{
  "num_key_value_heads": 3,
  "head_dim": 64,
  "norm": "layernorm",
  "positions": "rope",
  "bias": "none",
  "init_std_qkv": 0.0433,
  "lr_mult_o": 1.5,
  "decay_shape": "pow",
  "max_seq_len": 256,
  "max_steps": 12367
}
MLP neurons of a small language model. Each row is named by its layer, matrix (gate and up: input weights; down: output weights) and neuron, and shows model dimensions 0-191. Each number is 128 + 24 x the weight over its row's rms, rounded and kept within 0 to 255. Numbers have three digits each. A neuron's up and down rows have the sign that makes its largest values positive.
Before each neuron's rows, "fires before" lists the tokens most often just after its 100 highest values on Wikipedia text that the model never trained on; "fires in" lists the words (lower case) most often at its 100 highest values on Wikipedia text that the model never trained on.

fires before: "u", "ch", "ay", "ct", "p", "ov"
fires in: "march", "may", "july", "april", "november"
L3.gate34:119101134121139115095117145150161186149131103111109146134149147110117110096123103120114158162102115140165152140128141109132111153146105099156099131118085175149099114125147111159116103121169120158149128129164154143128118138090143138102119111126141069136125128118104113150143099122156138091178097107098091130120090118121093159143148135073126139086158148136147137173146138136186192162174144130085153078098149110106120148145120107103103122111133095102128108144176173120155144137110129150128118119127133102135164132127130099162150089108120107125137154095130143108094144136109094140
L3.up34:120150161131116134128121133164152126130193132124170094086136144138151156131169119128122185105164105134128079115127133138154087143055144140126097116133157127127122132134173136118118119121148143128125137073071130106090097123125147138105132106130095160118109104141146117108186113131134093126138106165105141118199107144149133115131073189114117110111133136105107112167159147114128142134118170143177141148150133113134115110132097109103128085122173173160080115133121112105155123158150124132103112138115117106129137128147139146110118117145135095094120124085115122148117122141100119161
L3.down34:135076125114127097137141150168125115135108108104144138145153128104099124142127130111153109124131133099129117157162100119127157135150117108121155155126149108123131122119153160135088091154150120135159109117106134170159103099142150115118107138132145093108118074153119113151101106175126150136124112126116138111114119162127119152119176115141119187131149125154133144116124129104157153131137159141045136100110122113109093150106131146110148163142158063120173131088121186135123149122152097153123138104107111168124140104070161167098145083086096131131116167154114171076108151118143139129

fires before: " the", " a", " ", " t", " K", " C"
fires in: "from", "by", "to"
L4.gate504:141137111117152141124138110121136150164154153108151133122123110089135131141092117123170112151148113125146114100142115106146106105152162101109074130121125102110116179135122125138160095094193178126104119111126133127114109178119117105151123141111145161121168126102136141110116042103127150094125119122157146112115133147134114117140141149136119145115135154140125110168095154148164110126110145158107170117113138167148120103174171098122129101096109058141123142123145111136137160118098105140122140152117121093092110137141140150155151132138087140129111120071103141126165072161106131188
L4.up504:116148123102162135174129133142114114131124101157125108161119101148109106109111146159100068137097146142122131102118196142130160099180154117140151079142101132131133129161121137118146140116119158157152140094167136161123119127093134130103112094121104128102126152154126124151125106119129169083139150074141127139125120114143126129105089155139162150160138139091133147129142103107152162121140149120132133116120125168172188122156077124170134117138094105088100138122136179081125124126106090144129094141135166071107124119138122116112136084096094152118107149103121125175133111151128168120
L4.down504:131111126142121088107150179127151116113113149114110133083153165113141117132154142127129129101175108090125142157113081144159117138115126148086100142127134109159117144106139111164125164105158100145134077132132129089134120132158124120115145158141131125110135105120114137156103159160118141162091143173145149122145111122130140136164121126165109097091147169138105087086129125151117103121127129110141153173150090106118083146078149147102104104134162167133141109141121131138191114116153154136090120071106080161104109137123124104098099152133172113120115134141161179100087151159109130139

fires before: " ", ","
fires in: "july", "april", "january", "march", "february"
L3.gate117:092140120140107135150129124134139125143153149087138098150169128093132111163149087170089163133126142130116129170152165148125116128122141151131128135127096102144099103116138147140106080153157127143102090094168117141136113117100150116119119157131119170151134157137098179133107125128151068084088134096117128144105099144191125131139099089121091141101133119136115104124085141143190097112144110122103128116116134101105133165124131097153177161137113122137174127161175142167128109190134114106109159137140101160158099096104116155146155137102157115114118151104105124145125112114145128129
L3.up117:151088113138161122096096154166105143162140131137114105140106141168111139097153129152128141141167117128158152189114141075145144151094156111128133120075087100074122137167105125178110108109153143114152131121163128162122130120141163122117141150108139108046139117146067141121100142124125128117119107171112121119161100111119121145109153113113114116145167070111172147113112126119147113119100145149106178122124140094113124164127104119113130148121141152142140094157125158133135128120148082117107129116120134098100124159134151066128130158151133130157105152132134163090146088123128115121
L3.down117:157117100123140144190124133162132108121138126096114104137113137131149078108110102173131100165172109128107131133119109139143130141111138118191126104105187087127110107133154118103158080127141125139153120124109173135094161134110108142131122151166159154174081158152116118138099107134145122157120151120150081118137097128145120152170143143116129168111140163121135107134153132106137179109144074143091133098148113141138118119124124086082080132133118158108106147097106143145099140107156130132153094127145112076124120112155142103099166114104121145162161146121114140134085133114156121085

fires before: "ly", "l", "ac", "ad", "th", "e"
fires in: "early", "charles", "earlier", "trade", "character", "brigade"
L4.gate101:156145107134097160176147128098131144099094120138115173145139147118149134166148127142159138166120120146151120140180115104155071124131150140119111145126134130068091174099093138148076109120133142120089136133138124150101123137109129144120137114124149126119120161128080127126167141168095152121138163105163131105107131099107157135143116073106083148144116108118125137150152103102137093146126086098146118118120113113166099184165108083144127114129109124091112169134129162138134107123141153173117127116146145151136163122059090127093153135119140157118125120097149113108169095137128152115
L4.up101:099174110144141097148165109134138153120116159168122156117167078135087115116164127112143097160118119159148145161155144124134128164093126157118135115071099147129106140131158139136109096099134124094092144093085101144115095178131119125118112128120122133120143102147144159115165153102146096107123119074152150135138174121112086157113166124094141107109161145105101156128155103144149137097134107121150120125125127112129114095198139133102131104113130126097126153154112153113146140130131088122080183117159106165095136090147116138135126145139129130187135109133091156111150131093143145121
L4.down101:169080144128098116130150143139181115152122169123117094164163135142163116184130153132138153116130109132155127111120128150117126137116136086130121134163123151129147157117131111121121132119126105066110177095147133158167102104130111150089163114112145113141137169118152121114138105146125116088195154115116148135110130115114119159158129080121090160158111109113078084106134130139100155133181114136121125123122154103141129137111072105130100094141118146122109134146136092142087144118161139186154115137109133158108126121148139105101091097154110103103126163100158128161103092145125124085

fires before: "ly", "an", "k", "l", "in", "th"
fires in: "early", "began", "darko", "earlier", "behalf"
L3.gate462:126168154144150157118154121129126128110121144124123153116145175146159123098129126108180133120133087158126152102136100082143140146101106155090102140156112120132139114124111139108141130122112126109132146173149134108147163145096104160121108095135133114107138104131121127081109139162108129123103104145176077117149168148126127147123151133086150086128107117130150118087130145133119092129122109124143125127095159105104170104133185117126139132145081071132134100157107166085098111107078154106153125100140167162107120097164093154127099122100153139202122137144151143126165120173116152133
L3.up462:094137132113137128117141108138101095123113123089087152147128122102150125140114099163117128107124123128121145137110116132126129134138124130134174129135113093069138135088117128116130116128146128104096119174157139123144119127160134125119108108114136101066132149129168153092182113142115131066163119121139126125167152140144111050120163131101163125164121161151147095132136132146094147173141136092159116119114134131104127130123103098101100095102105113116136116109082129149162130139140173113120176124180167128130142094136085162150197140149166111147124110120168112118182143103131136152
L3.down462:117156064099139129109127122129122119137163163103183129113122100133091141130139132122116127137120091123147123143129138150104166116096184103129134131107135131082132195143154084131119154143123115175153122111129125153093129144130126084099130135180134149173143109150106161126145158116145093103126125089116143160142074122111097145157133097125122121110137125141124132162105143113143107106127103145112188123120154160145122115115104096133139141116104127155121141125139129124141105161135081125134125162069118129141130130129210103099132110155102138096126156115055155114105115140148140164

fires before: " was", " is", "s", " h", " in", " re"
fires in: "it", "its"
L4.gate566:139164082135152138172139152093168129110142092125138128151143134149093144156130112127122099126119097089101129149148142130141135111123112117184120127105162131117159126129143110115104140133115149095130145104124135153132083142148091108139119129134138114152120140091110081110139098144138154128087099134087157117140158121120134102108112147119170097118114119113114114117136115134131135099129125110174142131110127063146187164084119132106149104159218114175143170165150123140154108103115146139102121134144143100126186093133105175108107085141143124124122098141101145094121101119129163174
L4.up566:170153116140163115113143143139114158114115117117107108130139123109092163097139101053103123117158090097136131110143151137134183119082126091118095097133108141078115153156102123096133161118142155119144110122158170142093138124104125137096100132154130126128126116111108115116118133113149134107047132092151154149165126104104149109093150130131126149122084130092146120105146147146119120139138134106156126114156142082131145118123151167110113101151143104179097145149150181150143156140121157095128177155142141168106142160081116133098110117150139150125107111165102128154118146121155142170
L4.down566:141104122128121103158128124139135145087106093162133137145127127094135150140166104132096163128140143112118173135126137139155144116169070120140166151125110105147082105129132112139138134109127138129110124129111132116127141125137113132146089134170152124143130067138125076149151137137073162117124159096138128135161125136092130140176172101119149146127111147132114157134117083159145115149066150140151164135138162135096086128096147116086087134159175080127110129138066130140132125085129101111114099129109145145137169174140139145135100122134113075101141139184096106124170125142108124133

fires before: "ly", "k", "ts", "b", "he"
fires in: "early", "rights", "roche", "rock", "earlier", "double"
L3.gate758:095144100129128171141132134140094130115092133116114130107111146154108122136115136120131108138080126156114070138125117128122119121166118143144144131163124123127138175118096148166126085143170120120123122156147115149097128129109132104097157086115129144109115100097176123094135166180143126124116158122147148124162098142090159097072115158089122100168159130093141126142101106177146083147152105130156119138124130130152141118143141138160165138095167115137132100100115132087118086104115131104138089142174121111093141097103132135136074153127123185164126126150117106126189121153116120168
L3.up758:141098148130169120115116150110077140126127139151171135092103132131111127097117131110146111106119111095124156133163100112116136179132145121115114084122087101073068151128123148132148146160131176127114151171126146132127146130113149128069149100138154105133127128093115144135138174119102150097106153130145154126181138107101124124107139121136118142099157145112125099138098097123153087113155106168085136150101159135131103140167140087136148088133140154107130076127139126088126158115155163093105129107159133185100175098142132174105162163130136121126128144134137104105128117124128164104
L3.down758:178132120085146138128067132108103102122130131110126168088135129096154156184168125140121152095161127122110131103146107128097157099149112115118163185094167164121108134160140142174168127086127136119099145144091106157124130155112132144121094126117116150132175127134120098154126144112128143147161098094132095116117109115166124159145100152143141120109151141117141121120146136157134112124053143071135126104110144117100122103190103103113122143183133159098174108132134101142088123116137133153119149094097150122146118113141140113093108104100144145107116106121137155119148150150111130146

fires before: "es", "er", "in", "ive", "ist"
fires in: "states", "later", "statistics", "legislative", "virginia"
L3.gate310:130201134138121148166172153148095115095111114154125143138113128102164150087107154113153118164161125130131111111125166100088131114135127096117121133108130103132150114125132128161122115098118113119081145122168139120142148099157118118101108138136142127105119124118133113132132102122109137136142183102098117114138146074142111158124100140080160142163141161106094098132150168146113129140119115106140151135138129118167104109080081164145123164135163101165144076129159095076113108139116135110156140118103141109131135096132129143133160145149102147156132157135110104174123083155173071169
L3.up310:144118139146121128147134150112147162109129101113113165143113121121119134159154133153136117101113150127127128147124157163128090073127117125084121141150140094140163130154125137162112124154131126117111120146178085175138115122136134106142142098108148126104164094139118108131119173124087146100115122167123068123144135071143127166111125095139168121127099165122097088091100119129135155140199108108172139076110161117125135136096153125170070140162129108114184115169176105099139133125177132121079112117130113159126101112107136125110101101099122139122142137123140124103139094146148135133
L3.down310:117146142127142153124111150136096167157108157135116092077151096138126095131146134092152128137101112139140142132086145086136100122114109140118112075133112126127127150107133089109160113134111127146129083124064147135159157127152180108115122133157120105161127142058138155090117096123128152147123157109105138109100125128071128125135134107094105122132115118128165139170107156156134160170123127123111123182126135153171155130130147120139157125177131126120096135143101189164127112091088133168113093124138111121125137164118133173122144107159109164110144098118135136098132132092168109157

fires before: "st", "at"
fires in: "first", "states"
L3.gate16:183125113127081132144176143113125136093122134167162119115102118082150123104145106120151177153153152149113075158080136111116123105084130150176090165109113133123146101136121135178115132101143140122157131113148166158122140154145123147089138149150135132094127113131177141109139131162093131119126081148088110089164151115089158161110125065112137119119150090099116105149084112110115151150125117168166153116102139133138125176145113084137126146127145148095133151147095110121101155117143155130125133116098117091137140151137124125106161134128117125128119189128124141132148091124109107120
L3.up16:157105076141094105132131117122148129130143113153147109144141103128087089162155132134123179158155092128112121155105114092166131113142152155148126158152144143117142109156116107163135122084134145079157122120159130074123120132144149137133154159118145146150126126148143159064113140122128120110085126138074118126186140152140133145124148087101134114130137085095134117100071090136120153149140102168149101095151132143117107155115145081127141135169117114110164157149157145128145152091140132133144118103090102095103130125125135105152128171111098107149143159105138159120132120167084084136
L3.down16:111142136148159139127087137127162119169129109101112173150109143167113183127094107123115095120129139121127125100134109181113132154143138082073146119117139127116115170159153171102138125109083102149090128142102110127107157101126143123150108128131150112127137132145125101148117130123149141123134163148177145166095119104139107105153126171153115137159134129155121105124170165185171138068121146059164123164121126090148124099121121163105117095090096095139131125124158131115157120154146133090094103133168117140144117103128122136146103132114128118134104067147135089112125159121120112134

fires before: "e", "st", "es", "h"
fires in: "time", "first", "times", "death"
L3.gate414:089121127128097131117128137166134172124098074131179108087114123150140169170133126121121120135124146116154143137103192133114101137157155133161113143128139121099140136097096146136140115119122148113083056149133135107113115128147138093121086165072126158110133114133120152124111139144120135107146141149144136109123140121133084106119163129124147138131141125133144127064102106109139148162137135088124142107131127116149145134090112125093135148112077115154134085128131131118094071079141144120132140153116126170123138106154134156123144120182143111128099128104178169129129108153122177199
L3.up414:118171164123118081159110088106128131114122080131139115134131096125120104175125161153134140124152126140155130102136115139153142176140086125157106153140110143132136134068127122115148126118110107118132154071152109132108116117119126155109132128142108100094116149125091149114113096161129134082173154134139165160181147122129104147063104166129166088150116084170144101145122152096146105164124147138118120160111116125149093138145109128137175144143123121140144139108109164101154161089137129090165120125120171145119132090129111118130096157102139125130150101164119122109079129127118083170
L3.down414:138148107122138207160122156136106157139162166113176120153095152160146136172120127136124119127159103167104129130136133120104157138096164065143130159109114075126094095119104137119103101150143139124144086096130127135073157171153146116125109152181130130107100130111151066154114132145124108103123155145118089108150159166149165120151110132147120130101119096121114134109153112153168132172128088118130144114113138119137150136127115125122115099104137153093117127160171134128111131126102092157131141081101096103070136124095110128138130152130138117097105128095127159105135129157133123115

fires before: "ber", "ame", "so", "l", "a"
fires in: "october", "became", "also", "because", "all", "between"
L4.gate117:145181138086116101100145163129112161167148161127087129098144158114117116099147102086144137121134077121124118120118107117131149111094167113172129068094177152112126130112101135142145133106125103109131121098154097159155136076098163125111147083096105088143135122107152157095138115120157145101118135116128152154101122122132170128090142127118147120151143105172123153127144137137151158115142124132122153133149152141141153123128135123153127053093144091189122154103155148142120111161125147127084151147119150171172140114157131141124104152127129144117161100085103137122091120125126105149
L4.up117:129095140090128081131155116169142085158067123120147112125117141118127147099120066102108116152177099139131153105149148123112159138134144153123138123125153131122151155121093112174130114128106145124131146108125116123145148102116114079108152084131082110149137132145124160139120141133114123110115106148131139117122109121155183136126106123129190136133129116143165132156171169159143091128116113132116116084126139116167107170127150075137104125106146124123108174129197135197138140142106162126090119163109101146156102112146070142160145110107105116097111113096101141128138127144140122113
L4.down117:108145114136147166156133118121117110147139139121157048142118121140115167152122087140145129136107117139110110098150107140122125094092129111092149141141104088166173089134116099146154118116101152128118146129145157097116155128121120104186172188129092196107129113161143096099117160131115156123141113091157105142141146130172134110168095127111054127155135152153138149078119145092119118126094121112086121161133107123114129136136146162153116154140134177106126135114117129141102152135112119141139097105120107082119151128104110103117148116169111107132134169118129129124118174123128128164